python train.py --positions="learned" --lr_head=0.0117 --grad_clip=1.0 --warmup_steps=200
MLP neurons of a small language model. Each row is named by its layer, matrix (up: input weights) and neuron, and shows model dimensions 400-495. Each number is 128 + 24 x the weight over its row's rms, rounded and kept within 0 to 255.
Before each neuron's rows, "fires on" lists the tokens most often at its 100 highest values on Wikipedia text that the model never trained on. A number after a token or word is its count.

fires on: "3" 15, "2" 14, "5" 9, "1" 9, "s" 5, "r" 5
L5.up1222 [115  96 121 105  80  94  60 164  98 168  81  99 155  75 103 104  89  88 188 152 167  94  93 147 115 105  89 142 134 128 143 169 104  93 112 132 114 130 135 133 109 144 101 138 111 149 130 165 112 111 175 136 111 119  96 129 135 140 136 133  95 127 110 124 118 123 186  97 128 126 102 144 122 128 129  94 140 164 139 138 133 116 179 127 176 158 117 122 138 149 147 162 119 136 144 113]

fires on: " with" 38, "reat" 4, "ott" 4, " lo" 4, " need" 4, " War" 4
L5.up1479 [117  82 124  95 103 139 135 161 121 133 159 107 107 113 117  91 166 144  87 179 116 119 144 118 184 101 167 154 152 145 123 120 124 136 122 126 101 144 150 161 142 169 138 107 113  93 135 147 127 166 120  85 148 115  99 150 100 127 121 143 122 135 158  95 140 138 130 100 106 126 148  97 104 145 130 111 140 152 125 151 147 130 126 112 137 151  88 153 160 121 129  86  99 117 122 113]

fires on: " or" 26, " and" 9, " than" 5, " not" 4, " it" 4, " /" 4
L5.up1794 [113 111 146 107 149 129  88  62 130 129 169 101 126 110 142 139 123 140 144 130 163  90 158 111 118 158 148 129 131 148 158 143 127 107 124 155 136 118 119 167 136 182 113  82 162 164 141 141 134 125 105 140 167  95 142 131 129 177 137 126 119 138 131  76 142 127 160 129 133 138 135 141 110 127 143 152 126 131 108 133 100 153 113  89  99 115  99 113 150 153 165 125 145 186 113 112]

fires on: " the" 14, " as" 13, " d" 12, " f" 6, "t" 5, " and" 4
L5.up1191 [136  72 158 143 136 160 150 100 119 101 149 121 151 152 144 108 146 145 141 169 133 159 126 181  98 114 100 136 138 153 129 127 110 110 148  92 151 170 131 146 170 134 112 122 124 111 112 107  97 140  81 141 129 133 101 122  72 169 131 171  79 137 118 122  49 134 133 119 126 116 105 130 106 129 134 201 118 132 121 153 132 141 126 115 116 134 120 133 162 140  91 143 112  95 145 133]

fires on: " P" 52, " fall" 8
L5.up2525 [184 119  90 117 111 131 114 140 121 110 141 148 171  97  96  98 139 116 152 160 102 120 158 158 114 155 151 174 104 109 129 111 111 145 126 188 106 112 161 107  89  74 126 137 103 155 168 106 136 130 123 110 155 133  75 106 119 161 136 105 185 123 150 129  64 127 145 123 110  92 153 160 140 122 144 170 144 129 117 146 128 128 142 118 133 149 115 149 123 116 127 100 126 103 110  85]

fires on: " fl" 18, " co" 14, " Tra" 6, "re" 6, " rad" 5, "ra" 5
L5.up1072 [ 95 145 123  94 138 108 130 126  85 145 174  90 148 140 135 152 118 111 122 119 118 138 134 178 117 136 107 133 125 127 117 116 169 122 116 145 129 117 133 106 177 156 183  65 136 144 145 198 124 113 145 122 143 107 116 183 105 136 134 113 154 140 126 163 180 151 137 149 150 107 130 131 170 138  52 147 131 106 101 159 169 131 141 128 101  74 134 125 114  94 135 141 162 118 127 142]

fires on: " De" 22, " C" 12, " de" 8, " St" 7, "p" 4
L5.up1243 [172  89  86 141 101  97 140 119 134  84 128 132  88  99 139 114 141 130 134 115  67 172 139 169 100  99 109 123 129  91 165 122 130 145 103 123 105 165 111 132 118 134 138 154 135 118 119 140 122 120 149 154 136  89 110 150 142 154 175 127 158 160 143 145 142 137 143 115 124 147 139 111 122 138 166  90 120 162 115 158 101 155 133 111 139 143 120 134 116 116 126  84 119  89 112 140]

fires on: " " 37, " was" 13, " is" 8, " has" 6, " a" 5, ")" 5
L5.up808 [ 73  90 110 103 154 152 130 111 107 121 154 130 114 161 114 114  93 111 106 101 102 144 146 126 156 101 119 129  95 151 116 111  96 112 138 124 109 105 127  83  95 145  98 101 119 146 108 141 116 120 139 121 165 134 175 105 153 142 105 149 115 207 174 148 153 133 115 135 110 109 133 149 112 156 125 131 116  92  90 168 150 111 115 115 136 165 156  87 134  90 136 131 145 107 125 147]

fires on: "-" 24, " I" 21, "ley" 6, " Q" 5
L5.up1697 [140 144 111  98 135 107 115 151 155  95  96 161 112 151 140 116 145 164  86 124 104 137 190  97 129 123 138 155 119 132  64  80 146  94 120 127 135 156 121 121 132 151 119 156 137 141 128 142  96 102 153 143 135 171 144 130 127 185 170  79 140 126 179 107 110 116 165 149 109 108 133  92 128 140  92 138 117 148 131  73 102 129  91 138 139  75 147 126 137 136 115 122 108 189 149 110]